config.yaml
n_head: 6
vocab_size: 4096
norm_eps: 1e-05
attn_scale: 0.167
init: "trunc"
init_std_qkv: 0.0263
optimizer: "adamw"
weight_decay: 0.3
warmup_steps: 301
decay_fraction: 0.94
seq_len: 256
z_loss: 0.0001
train_tokens: 574100000
dataset: "wikipedia_en"
MLP neurons of a small language model. Each row is named by its layer, matrix (up: input weights) and neuron, and shows model dimensions 0-127. Each number is 500 + 25 x the weight over its row's rms, rounded and kept within 0 to 999. Numbers have three digits each.
A block is one neuron, or neurons of one layer that tend to fire together. After each block is what it responds to, as a language model described it from the Wikipedia text at the highest values.

L3.up192:541545483511492507491525455515475512450494507513484499507508499519493500451496529482489492500507538437484509500471504514498532550489509525556503504488503485495516486508500489552495505539498483503423503511503537498556473500462499463498519485473458500529446549492552465462550487488534506465450520474470493505468474513490504484549525512514485499471527530458517518496529494513518504525510
L3.up285:521489504481519496473497455460458569468481537527506490472521540514499532526530531492488501503497494499499476476484506507466494492489518516498519476499474471502520498537524500543457523532527523503494493472466474496528465523468505455511506510484483567529522548478511480495495473463531526473545556494463480548499498464502485529506515470500453510507491510498506492494527464488501510497518
L3.up365:497517496503501508527493506472502453472515544565509520494494526510492472465517513530504503480487469508458520448478456495504522512486457522518514509495507518498496516561492459515462483532490522528491485499538475500518527481519513503518513533502493499513491474515547515493510507498507484469498503499525462512489494511490493533552511533488436502512463495483536473477529481528496491500486
L3.up430:533478518516514542498499487499514499520529486505505518487503521525480485504497469501484445500506478464465504479468461514447498491503509487517515503538526499520490486477472475522516476552503507504513442481501500495496499470495484518521544481485529533488402489534511530493443469500512520490516524512491493476477490510468498478514515497504532536510471483481523499518473476520536520535495
L3.up528:492517457485459518532519470496488507484552501518490504483494508491516510536520485492473487481517488480455512509510420491480490501473493521479491516491466528471535480547462509541534464540472504521499504477454470498569482506487492499526522472503481501513458515519555472482511481494508480512488496486501516459501514537499518476541512509526525504503509523498545491540476479448500513542530
L3.up813:504484486463508484462510458510463502485510516531512492495500489469498531512494488503453485521517486522472496432517451540497488521495556536492477505499476462505536500483516509529493493537534508514494489491486479488513509505475523468516513490522534565527473511533536496515496477480461509468501466466488514542480504504514476534517510515500512478484477509439521490464518487476532517544520
L3.up1050:495495512498490528508507518481499521490508516518559476533504554474469488513489502481443463522532498473496516447508483511456490532477489472505488519512516514522531538485505498519522508553495480500530463487509514492506498444499486513507498470514493474511446524479542549498503496497518515494527498490542458488481507513494503499520515497531457544453509509497556494486515458485491482534512
L3.up1278:501449491498469533494480533489494477509519520543507476488461477486481484474536494540523514468464499519476505467530539551486524475522472544509473558535515495482532477494489467484499478517508497510510486501500502509516554493491485527520500478504512480508482498535521513488513494508518496479491471515541491457509467505510487482516515511528459497486483499475496521501560445498474495492485
Mid-word subword pieces

L7.up180:513517504497496507518513474538531510510468475499572497480522542516483514541533494489488508477476509522458505503487468530477490543487493512513478472567511464513454502486469520509505506538509513497488461491482488515478485487514528513538458496511497508496510495480486534509473490463510505501524498451496463513490499476464495554485493526512494515495503486525497520499490509481475476546497
L7.up514:523510497495477489477493500484524513509534517522517503537518509528481481517510475487462485494502495501490502541466491507469512489498467514497507503539571501485467483501457476514476485542502513505478498483491495479493485504449527516515484509477479534509466525454492550457510528499548526471532515446480485524465526466477482491498519492511450497527519485498498502497466503488482537540514
Mid-word subword fragments

L7.up1053:537498494528490491492519541467497489506492461548478475503480508514491492527560460492485532494502516541496521513507469495483486552480498534483470500485529464501460458514516511511508508518490557558525462481461499506489483508495507490529542504503488504544459494489534513489477468528496442511522485490495480493458519515474522521510568540535472461511480531465500516473504480509514464482487
L7.up1198:527481516546481494471502474499453571498462474543534495500493503516486522526534494503465502480448475507483505481507478519465513501500474504545513474527552474523534487502507485497487476512508537543491487526475524492525490460503494483544520503478508513556518471459526482464456456541483511515486525517503448512488510499504506502466540482550477483467475538479524528475505474472515468522498
Section and paragraph breaks

L6.up509:482492508468460521516526480497473546509525519468542531486484492547510510560468507509499500492501526477463471479503481506462500509530461542476501503519510512469473483507485513548473515536535512493501522487488508495495525516433483498490507495471530479511494508489497492483509489501520500507533511485447509498509478493530505463477492455488521562489506498468546496487520505504451523509472
L6.up1118:492490527495491554472517504514505520485510466507539524527549494492463496512566489483456492462520464500485478510485488494494461488468499492502501523533503483494546488474485498523493465514519529515498475436467515481470494529478523453527514463475503510517470494534533507475510488504463500520471491495453478467505494506496494558472505531520468539480490509533545541499486484536505508545486
L6.up1275:505531523508494492487578493483532499496487523519487455491502519453470481488568488527508488498461497446432469499531474472468532433468517516492517485516513475521540531489492522530461489504525531494518490467493526453520487498471540498523496465446518536498436486482518527487497501485524474487510521520494491457474496475449486544478486515472498534499500505527508508511523460514491489516475
L6.up1430:481481521528463509488534486521505529495519514487539499522495457481453483506540482536493504454467495455493479516481514454469504509478442499511510492569495508481488474498522486474451493532526528497515522466523500477507519507498493490473527455474468492510478500507508509491487489529510459495468514513473516476512467500507523487491507520468486534468457477473521515504496499551514531511478
First-person I, vowel fragments

L6.up61:518481514508520491517550516496476510466523471521502453505486454568461482534518479526514508506472489430510478450468481483511502484479511489496509508539515491518497482460516504506497497521495513503493459487491526492499486488519434528528505478479496507534495483524477508488479474495579523529522498455453500515511480482508473507481514503538515525463505466447490511500501499470525525507509
L6.up297:526451519485516515527516507517489492457478480488512471518481497525469510514506484553496542485513526492548478495503481501511497505518518504568518519504509537466495501534499468425477520521520483532503529536504483503480544489494464505495538465513513550510492489501506499502512513501498548539523469457538461445469488491476463478526507498575483486500491504493498508454495499485468509493539
L6.up1076:562485489513524510504518510486486475467510521495513508525508505493508514497511512528533547518499504492525495487488496488475487519469460529561466478534476524507476472530488486478457514524481494521539515547495528469500448502516457501513542527502516497515497478477505547502489485499514540516516467467498503478501518497492478517536496462516495513529528451460501496493516465535500519498490
L6.up1507:554492516524522528485526491525489500499512460515518490493507493519509514514498515532484558483467482478508494536520498477461486539530451502505463499509495438469507464545492472479482504530512484508488507501527525462506504504517505498499449532482442546500485487520521549523486517482556550530501488438531503539456484476495505506540519470485483521504503486483499530517519496513514512525486
Mid-word fragments cat/at/ag

L3.up166:483486501563503496480508467481518525460501471487514494507476514508441529493481514488471474493528518525510490502498510577521500487457509530526473493519514522467521502496535468488523466514507498520501518458524454482527531504505467522507522490489505509492514499441489534508506502535517471495451466514487514500526467506483468502501534487531479518437530499491519503523470519510449515519502
L3.up369:512511452492511476519475471517526512526522490512493484498483558499483477475495490471452545457532497493486499539472512505503547538461497511498437494536496500474504479470525480515545502511426485506509494491476473457544478514537465493535506525479513509496467510515509516509501497507459512517501487532476516499506517487523478489506538532510524578460509456495515504482502535485509543538520
L3.up388:534496500494501501490510492509483531471518486515523508485533513510499491462504492459464503467504488499502452530511465535505568548481484465533479470491538465475518537501485457510487479502470485546476525477574499431533505505451444486512512503457537548529494522503565506505506472494548537489490519460461457471474492489496519462491508486572499543514495476515503548510497510517520498483562
L3.up600:476507534538509476505535480527418515502495471516530454510520486486470488497508529458461482495514495483494481476480516530501514501500484472486465480550487450520499564493506494501515490506490505543478473475470509494524477486521519562524545490436531507526496522475538521479516495487473461533484529491506484496490473477505465505521528472543486526451497510447510539513542454511514506516538
L3.up739:528506517507509471507511499516462528527457471534533506469484563539484515502514506543503484458493518482493473489562484520521522512516481504506494483541509452498521517493481480531530480510539522525477463490515517481521497447525512495502509542481508451520485518512512535503489504471481540516483478538464510457515501486485439450537536479521481528469467508495491533492551490548473496524496
L3.up896:445514505533513472446500491536492508491507514476530491502488526490496490523503531509475492444519506504505450461540490526511511522473527500477423438531488477456539539461512528517507489505503501544512466504501454465507514512505546536509511506496502511495527499451519487480504537503450495477503452486512490493507529535479525517497515532558465495489486546476517498502523501521499525521518
L3.up1188:539509473497511535490499478503496495504527517544494446504450512484495483507457493540463523451522503521489465532487527476527479528494513497506454481515513458465529469492468435520512485519511497538477458464462447482500526542505468471519514495501513486497485480486551509505499496545515497531511475475522529488483489500480476509535526531526514499450503468482512513512515530481560497533519
L3.up1315:534463535565476473509489481507473550475533491493523524537499506479500446490513546497434511471537496512515490501469494516528479523520491502503475453515516488473553560501484484504522477515496526567516501475499497503487491470497466537521485475511510464490531498480492511487545498527489464518521438520488477496496491454479502511486530516567496523478470484446499512491467522488503533532506
Word-final suffix pieces

L3.up502:529501501451491517519533486494511477486501450461511486523454485523441524537491479483517518534509494508489518498492489498454502490551506510496471498528499508495453482491490502483452483508458507528546507460500526492526520497498475518497521482497498524497464522541515527494525469504466503538493492492517494505513484504471498529499507488530500507466495471479512493486459485509484513522496
L3.up553:508507497510479538502542515501513536491444449486509460531458550533495547552493514532503497512476488508465523487424508521493491522483484517473497518573469531481469455497482491476495495554435546506510485505494519491483513514501492503496523484504530483498491471550470466534459483509514530511493535504463524474496476481498504514506528517491480510502553476496511472503500461525528517556484
L3.up646:491538522510507512536518459539470473484525482492550511483477482482442463494499497491536495496530456488502514468497480498483465444529496474496505518535525495519525501514466518489496482513518532516505493464510479432537521541492453492531526515482502551487547548491495519491469511478495465439540500464485470501502466538477514516482504486490531514523534457512519501533504512485485486524505
L3.up661:545457530496493502504457486462478512481472545467493516494479476546469518511507473461505519496487508499480512487472463473460535489495535492559495498524507478521499514501493514522453502526494518503531465483500479471550503476478464490480515519485519516506501524510518493444525473493520501562487513540494495500496517527479509498491487468513505511515488505507515498482466489530475535535538
L3.up720:525465495524424501489506532497485499466501502501457514521504490495467493476534465529504502515479486483514477454517444477480507515510454452466488488562522451492482499497486490464458483503485521501495446463513480498509469475501521510511472502468523539502452515513504536509460507452537546476508496523506455529540466523498506491524510487525479485481468487535515531547473505504490517507506
L3.up895:503480515506482546541509514511490483449517511488472480569497518517475433482525462549505472502499501502519517478470503472495498500530497496529506521500505481539502484568489508533532489535507525513524504474514532479490493486487491511518517448483502501500466502504542516497475477524461478488519504501496487538485456444500468551537499489491509567492490456497535482492455482473506477468493
L3.up964:520486507472500545488520506502478540523500497502474474484447481516498504521516519467511518478465519508512476510509524490499528471506541485465471469494515524498508487523474480536432463515464502503507504493504486497528518502493507551482487463482506480531442510455535484491523476499459538554542493506530468499523503481482512560481518481539486513499497520512525496487487492490499538499520
L3.up1257:549488521517500504489547521554486498471495487468484476513502517530486502524476551528477530500478516518481514520537519517502513490466503542517423502542485511502493454480459480451497463518480498501522460498507517477522495482496502480487504483487475520507477515497508489471541495538523527501495478475510485513513498456517482547486533475537456526459524503460541495470497475528529489498503
Word piece after initial letter

L3.up20:488550499527464526464490500523535521487479457461501499534494484539504518494550477502495474478496487508483471526499505503494496488525480526471516491515526524498551511574519472498455505542500527514545515507516496457520511490443495509502492501498549486533465532531494508516511513520498507519496536519496486508438436497471502474463496527481515543521485485548546474497520513479482488494507
L3.up157:482460540511486526485493518513495490463524510487500477519512505500490494489557484505448509489521482475454480498460466498451500467491500503552510464558519549484467528495522525523470508545505538497531522487470504497494517466492493508506534505483543504512471516507494511527519498510496513508467544509439455472479437469501458475515503482503550503491511484494518480534459491494473546514500
L3.up686:506513508487509539549510486506508491496524506469484489478508526484516455504481462491478484491479489485508436528467510495484477497503497495534459485507511473481508496509453473486544489518490521524531507498501471487511496500484483517493531484491473504497469509470589546556482498504528470481527478440547476504485486450483510521515525487503465552529480487511529536496472519504502502509497
L3.up978:468512516531475542509536454515512495484506453497492442501471529529501486516527545525444486465526494499495476517446498491480516519480482517510519480513506540472491537536502530479497507515515521518460530448496500473469512491484478519497497472493537514503482551538511508536493417464499472515468535513533451476457442476487476479529523505508521510489501524501505521484522497492525499538545
L3.up1129:516469564466486527511485490541496473453520469504492503524469527534505474486529470540496471463512496498488508518523479508490494477489489469538493487510523522529548473542477537509521510508478541531531487472527458473518498530479450504531498465487493506505496519527488499501499476528483503489488515483494466480484473491479501518479506506486532503521486469508503524502448519461483474509503
L3.up1379:507492513487496484469538458495472538464507464488474498519527489547495469444525464486497541492451489513446469525550450499497534510448510489534490473491495516506461494517467511490490488515435531503474472458531460469502497523491505486509500469499451489507517517494538508489480488490520480515506495448493480523518497514497476558519529485514477492500520497499516543487485548504477457510514
L3.up1482:484504514491503477511554461500477463492542493496470523504515511477493517482513472491539504521476490459503501498496445474510471511513491489487525528497507485507536488517481524526496469505519535507501501431509501452494482512528449456535519507495514466499438515492525512459507471492483495546474467519519500468503455516509510562522500541517506535465514500482528495514460472490522454483521
L3.up1492:519484536486487557449484470513497505456501462501493502527446522516512458479542479483475511493500494524491490541498483523482490494492513474462513465519524502524543507536472516554481454515445531507485484468515508476501519494431478517505493498499495538535454477505493523504461496457524480508471482490532517488498447523399517464540512501490561530471514519489489528502495518478454483534505
Second-syllable vowel fragments

L7.up26:500499525514472481543500494484467528481459517520565485475482501497501491486513487508516477504524485482452511502485469515488475529525482508504490492512548487503524524492518491510484449511509514521523508447517472489514523472537476505526517461478546498525506511518542536505462538529497528528512519474521441531457504506503516518453522493496501481481506508472531509520481540498524526521508
L7.up1144:459484523485492498515460520496522537474497528537494512535518518514492503493503452479495488488517491504455509529451474518496506505457479498475498467589510512462529523491548504483498514505498552521501485508500547505526503475498460518519561434483513548509488474528530480496457522526528492526467516455508487522510451453509518504462515483502475543444493467532536544505461520486508500530482
Field-of-study slot

L3.up32:536484517521467492497586467489482496404511519502494505516493480521467480492508470464521533493444524486520509496453479495492487479478539490518452521526515578447485491494531489484500447531494497516561502509438524508492497470506500523536505504506521491552457545501510501495485494510514510488465478502499496509482471492518477507535510502522513479465505519438534498504456454495492487507506
L3.up38:486472484507515533499513503540479554501517479473477485476480474501499454489488510538527537470470501513501493552499490537460527531507482517476486507483531488481548484520466456490470540523521500500541535528452478484565500501493452512495523528485498494498443502476511542496484488491569511512500462486531505476488486467500512493523519498515477532481494507442514535522466461507451521506514
L3.up201:550449513506484513477517525458486501525498510521518494502454541493492505543493518527474540492505498478518506457502536467496520531511528540467498501546517485482499475514492485531506524531493521497511487503429520509498521498498460532523530456505488509498487490469496519481468508505544533497519503455485483483485452498498456500512507454523513506494504496459508501478499428531506507512513
L3.up228:546535481496492530473564449503490489467503456529504490506439498505487491531477485485481521535533498498481495534514505498479489498497509540522513503539544505483526540483478489495473465507429495483469497486472497470467500453476478519523472502488499490521473481497517514473477510481491495512528521450503467486471484466495486507517500489517489520483593494495495502496490532520481526516509
L3.up245:509507499501511547482515495500481504467511529506501494491487471509503483454497486497526514497513512502500475542470495506470495473504502533487449497498498502490479501512488468467486491509472513524510459508500509446516493515485521499528497492477471456499499512472491512512428505460491487465482515489528476518508504515478517522506506505530516511499504511518483563504506491527487483508495
L3.up335:525454480500487508443480507487487541534541482486523493503454508493499532500489435541509488476478494518505487458482535512452488517510483506479534501530508491492519471507508474499482492509485481514526512500490531483558520521493485530501538453472513527504471487536531522502487494538523480479509502487513491501522459489450515490519517501511509530496469524499535491520526504474523541532483
L3.up390:528484499496509508509505522534468525489478505507543484545511550533473522471515498511486524473453508523512500514500540520490528507493478530522479485552498438493489479475477486517494509512446498526491469491515528486513498493481519525520513457482489489518470488487469522483475493515529504513529472481457462474528508483498494511518550479536507527524524477458514493480507478501496521529500
L3.up1161:515456510545494512510536497517520512482495545513528519520469542562493500480505506557528526475495518492501498493477518534450546494487432498504496478494512497441494462466512434505496538522499498494488519516478516510518498433478459521497521500497472498514465491477483518471493461512501494515511455520495443497508508491484487465498544478528460532452531494493524537487512507527449538561492
Credits "by", "at" pieces

L7.up419:526501527521513522538505453500500533503484490482519510523485482520504480451483531501513511476485528466513461497509471533453501494469491529463478484492508487488510472477497529477501511520520547502514469478466519474518482534457466505476487507444495541553476495486539480481512497530513482522504487490506506475513437501458511500478526476479474488468514497477497496463481516512478519513511
L7.up747:493480469492501521498582480480452523481490493505484506532486492549465504483526520450510515498431527479497488479449475526490532501483487464488473487523468521496516463529518517498500508509487553510505481477493512486488527489449484501513516470523507505576488490515513506515465472498500504543493511521502464509506497529503468523515515487509477453478511506483523529460475464514484505540550
Word-initial split c

L3.up188:518502519521454503546493499494496552482478511483551479538513501501474480482537496544494526523476489478496496488512497494467498496496476513487506493465537519513483453508458552519444477528465498505537539473516512477493500514454469488514526518442485465552422573517510518501489509523523506503471541513506486468505493449519487476470531524521485556468490504495486451482485487501503492528521
L3.up564:517479511512477485530527495487487514487493530522541486502503484491474533489513484483498563510457468531489511505514493515489540500507495495533492525513503528535535475495508490511499472513492512520554488489538519461506483493507449473549486531444494475532470527510480521471496480489496492471481479496474484489490507462518478511485515491531497524489488488549507504502521441462485500525500
L3.up648:503468487480449548475496439459510508445537475491463474511468487507475502496505508500503551456504514499495464538508520507495488463496467491486470504525502447483485477508487501507502474510492533525549524449502513462486486500498454507497542495489489471514463533507508510512531480487544484506531488521510500460551460462478521505502516485516496514512507482506522490529541508485508487542502
L3.up972:507479509502469492520506507453526505480503506537510464482442530434498472514473488514555539499441501523495488488498470550495498540494488481453475500512519531509534502465542499510510478525506496538503455474505484483495494519492459506524526493488496469494479489557549526475509478525506503483533515485499492475455473503501510511490521485533502522459454501525504487472521437472544463496509
L3.up1073:514471522476483487496539489497534537485482495507535503483511483534501524513528440485496539492488471514486492550502503500444486522466533527469483492509522525532497493521506485500445404535461516511547469469507527502507515550470505499515479528449509524513476496526519503513487487457508550481484525490455498495504479544508535505500521494473506528493508517551521484501461492482471516540513
L3.up1330:514474507493500507513518513527503483498538484513498480478480504507495484521507520516449543480469499496460469493461524473504534533502481494554490491519487567505536507536506442501517503520462503502520535511527501473501471487506478512487514471481494517494441508515524516495491480506486517506490519476486518503466489473497494499498502528502466538509483498515516486480505533500548507555510
L3.up1414:524502530516486528508523518516483476464503497525502463510475507525473495502524490514496549457515496536474501553512490561494516510495506527518505518524546514486480465478515470502513508529466503546482526491493479481520521481486457470515503496496505467509413544524497505508489486513530518499472449511505500479460509484462479496483525491529453526467489497492511517455475514498500530537526
L3.up1511:531455489509475545541547496512485491498498471504539488480509501499461530523509486526505517512486498495508481531512490547461534506484473506529478503523523503516513463484506468483505480534434516524491511490513507491521514514466470509515493494451503487518432487518484525512503496507500498513496490474517505469452516424510466486519511526524482540505512476458496524506463461486487503521530
Word piece after initial letter

L7.up459:524495453501496521536516510500484501505498505480515493550503450504480502524499473551482474527481520488491488521532485499491526515531498512509488490509500494508506469498532466493485488506501529510559467458492508489544517498516495514506516516463502504509486519487511527503513510511513501489458533508456497477529498516490491469504521528492497500485495483488470477505458471521512535535495
L7.up537:512493511519486495540522521525510510495482473474470533505503494472522480505504502551494475531498519516533500464505467481474519520574452464495508470519531439476470488516502473486496502528519520509482508519482531494474438506469523507510504487459496566516480530530510504487498508508503517487486503495505519531530495490491526524493517495495516553492468476515482517521488528496478482517482
Word-initial L piece

L7.up86:462478514475508506471484514489520567466487493481538477513500525480501468466504497509495518451529511546508511472497493494512537541463499486507531500533523501490497531500509480532510513524529493566481477511487521512493472507509464525514470434500509474487480493482538515499493518518496519498491496499531506476534440530521475512512515532529518528473476493485492521495517513526512499526494
L7.up364:521506507509489508523497504512512536546484518487521506534507549513492496545503519514480526489478479510484522525497489521507545530485513513503498494542549475499468492473517500469478509522476517521514487493504491495556491524504452496535527502468484463493519519474504502486486523529466531541460510476508502448497454552487498470504515505495504523454542532461495528484502495484510513500503
Word-ending pieces in organization names

L6.up375:506500473502488510483506495508478493458494506513493524476488517501497474503484450503492517535470502489500474510501458526488537505486494503518482488498506506477534455483554487484477543555504517489480490493514483504518483504471477511511547507512484526517457541518533529475490488485494517469481516479475465532444479501484526499483497454520509474475473471499487486514464464489481513482525
L6.up612:513454523550505495518489502537543474466459498478482498501477506457514472484515500501500477496512527472495531456462485573497508536476528503527519464525538523483531509511523524496515523535522506529559491507499465491529458458510503510495482550537508522523470471524548506487491493502513550498492488438448489495490479474442492494497503476512483513473455493486510490463524503486558516551486
L6.up860:480500471568480495451566488488498492459474544505534534498528466511466449485494484550530469517535489445477504453482509520478519523490481535513485469511542479495463508496504450477471478524504501524536479490504486480527510520500490538532536529484511526512491483497509480499475493474483492472455495497473482541508517490524516497501505507523522524454497478489487484487506457526516468489525
L6.up939:485473469511503508456503482497502506458493478516476521519480490522462444441525450520467477515439492507460455522510484513464504478461512473499498515498539473518478496470535502464481494532525535532479464512491508455513527511506513470514502526520504502545518504505490524506503504491521518456506492491516498526508476509501471497534515490515489548454522510518525515470510455471463503485521
Mid-word fragments

L6.up118:531463483528464499497537476517523511499516509493510530498549494493463522532493494506467527482501498513487508490506535493479546504501467487515528469488497497528481475496514428492494513506510544504479472486481486475544522514459494465495548528462518607528484513510527499491457502526496509486489517455533477512520527475484525490503541558501478471513497511492505482472472482543509507513552
L6.up198:527501510470460472493493436528525509487487483499545523503475466500508519542541469532472458486472503519482496481512455491451476517543477504508517460536491525463520454473458495483467490511489517520523487515485475501547481510467505496489493475460492468505483486487477539487475475522530531492500499532543515508502474509457476471490511501544508509476499460510498528488475485506483468553546
L6.up548:507502525505489542541493460508493517438481531491491460507522492497499518495493496493497500495497508457436476515492446461468478511499484489484497501514499527440511490513489493482493537511503503486506523506480540507531504500499495498481470504386516508531476518476528511514532505475488466508496496530554517508512531528448480483463521512496522476489531481486506533465508516485488494538516
L6.up1523:490488511543459508489494477515496537502496524465539509517514463492489491503511488541476469527479501508472514521519482448476508501557497442505495454512506494504483517539466493489531481512527504507502517490465482459522458511480526469522524496448492515509504552505505493470476510500476508488477479520499476553524492514474490490534496521509486510464466487475504559472489518506499525525508
Clause-opening subject words

L6.up42:492487471516474520469495493511510560469501457455538460542501515481501485482526487513469483453444488497483492557472490509424510517490476495475504497506508519442485476511519456486458504536492497508541520526496540446502523531494504543516494513509509489511485503504523546493529513501507501516470497457501514503510529510496488476500503501510480514471511468506510461504482498449524531484499
L6.up133:503477482506476497484530446514514509498483494490516509537518499545487528485525510509468554451496481473451495476472462453453553503472476510525500470504512491511498491521478503536430487515475510509509499475467504486515507485497511462468501470489474521511479486535552497464491486497503473498468470484514503483475513493507480521462525497527516555495480505489526533513462494537468508489531
L6.up162:488507499468517524502522516471491512500544520500524472471498515527505471494560486535522495482493514491477503502446470503498539477481484507543468464510504533490473490549538473530485545538534504538481537530502544429520505499477479532468545498475500542514483495490540511501480476536523481534465502491463508515513475505452509448520480497507472514469522478527543506475526508491458530488510
L6.up827:522489504488444517517493459482493504520466481508520464527497521513445494524532450511432473498507476510497525545517478468421526517495507504521492491490537522504505465501511460551493479534484507498500511464508521489478502498494467507529484486496530543517469522554538516497430499507475528513468494477511497508445497493511510534481506488479499514451478480455503474511455477496465526486519
Second piece after initial letter

L3.up18:492507493491486496475534504495499504469515494510511509500499496494507534508547514531468469517523484525503469521503475468499501509505462518539509510536530476474507541514552538506492446500505495537517551492555507449530516459502496520501494468525525489529500497507518528510464480507543512540458472464506485522489510503458532526476494488534533544483451481519540503527476505456538511495501
L3.up290:480484519543486465519481464534448504480503461525514517546483469485446440477495512525512514476538525471515486509516505534506500505512510525463546488537537479486498507506482507509499472502518504536474522479523501502507484532521465504498563490488493519502499517486538550498490519511561469495420538470478512486517459515481490481516529485520513525461496511476505507497493530453578532506507
L3.up689:477471480516484523504473473502529552476502518505483548478451491488447506441499532503501547538503525453438500503502514482496608499445487509476489490542508524456532521510537495539490521507476517510473502510501524475560473485490465493483560484473469520507479492486526552507472520543526469538465524521499476501492520466473496494488512496526553557510509525508526544515474472507515516509530
L3.up979:502463508528495504511499505518491550468486473508533514524476514499464492500526491516530492519519498478461428522498514547495512469452481542471497494516519505499507519536518502497469480514452511540529504493503510490548547492502477503506545466509533505525510519499508542507467479529535479513407487501503491490478459459481547494469514479495530515469450462531559504519473543462531536534510
L3.up994:518465494544503453470517508505541513472488500481533514517500549514490510485524522538473495504473496437503482507488500459484574515535478540481482489518546500523495544517498470494505482515504510514528503519478544492509458486494506510492553497523519520488505487512538503499485449503526512483493519525489496470481498457494486481488541472493522524456475462495500502508503454498513518493496
L3.up1339:474509481489525513518471500469481530490528511511492483464494479492484524461484490518513491524470499479482454518506488510447555488525483553520519484554530443479482547499513520462485515502500548532520480496481493500548493470506514496530533442509483514497497500490515546474458527510514496463502508501508518520482490482484483557448489525519482529461481470498495538565485534496532481512487
L3.up1469:532501495516488510480487505511532558519472482523529490530476521483487456489497514515495521466478508483513481556504503552468486494448484549459483516495501491531506523512509454485514470518470486516530517522427487502525471507533447492513533480494482519519473501510548522479492494525480535529493488447524500487513516468463531497486520446543474576491503499482529499496487513445519526490504
L3.up1475:493495498525488497505499474469548482489497490513487540478463534499416502498486517482520532498501495495485508501519521520496518490507531554496482470544536539519526508498518513490487497506468520522471503497537487492534474484488478481507557480467477515495499524495517513453511500528506509526498545485512507508450458455491476525469500483567511551518509498541533483480452497481504475518556
Field-of-title prepositions

L7.up575:503502505497526514494528507488498500457485505487521487529472487483490489501541495515439497538475534513473472549528472534500462441473529524568495494526561515526502450528470465502477475525490505544532462523519477496497526495511493509510540497501554516511498543461536485514503508447522498482500487494493453507472503500513502508494505483482479472494473471514511452504469498517506526478496
L7.up832:512502476501506519493513503541514514488507463487518491484500512501490488495531453509504544490473486532484494518503476484459484532489507500558496503482477563490499497508467505513442496513474523495500517457449465447541492522491522458524489502464521486509429470517511505492503447521454543510504481482465493488469509478502534507488505533524470524481506444516500509493463520480472512491473
Mid-word pieces and "be"

L6.up296:502488519532511482486490490526472560496546500524504482497480538522448498511522517537453537485500502528494495474504477490505531561473483517502494481531522498471501476475460471494497522519466508547479489521512490496463480503518513500480498497484563487498510499492512508465521522478502526514524475472492487465526516492500492495543511481532506484491484529501527530482558457527538489484528
L6.up482:517510488545499484519524470546496512467545523548513491494486486482496470454491509498492515454505449510500488490442508491530508502490559468523471457481513486506498489535488525489513481511531511533433516479494527497463492477515516538507476463490522511506486503481502527502464510452555485551519466475501446466498479539493471491487532534524494520449475518456483565492505497508519483502511
L6.up590:450517495534502501542524482568451547469517486514532440509535481520467451449509524499478488454479489525533496517490507511515510548487497495499502468537500453543471508500487522510519497518510511551470499484492505477477490488520473510522456511491491467523498463510484512498498539504541465501485497494447489504510492545503456506512538525524482527471468472481521524419488490522515505481506
L6.up1222:480506498494492520530521479502487455505562457518489513505481500474457479502565489560492521485513496518498464507482522498499489509516461459530478501514515468487505500500468492507493485532506508510490474492493456504444496485511466523533482458505566484503535490476477548442471506490462507540479471475480484495552481526520509482520505505530455486479467459483479501477531528519487457515485
Word-completing final subwords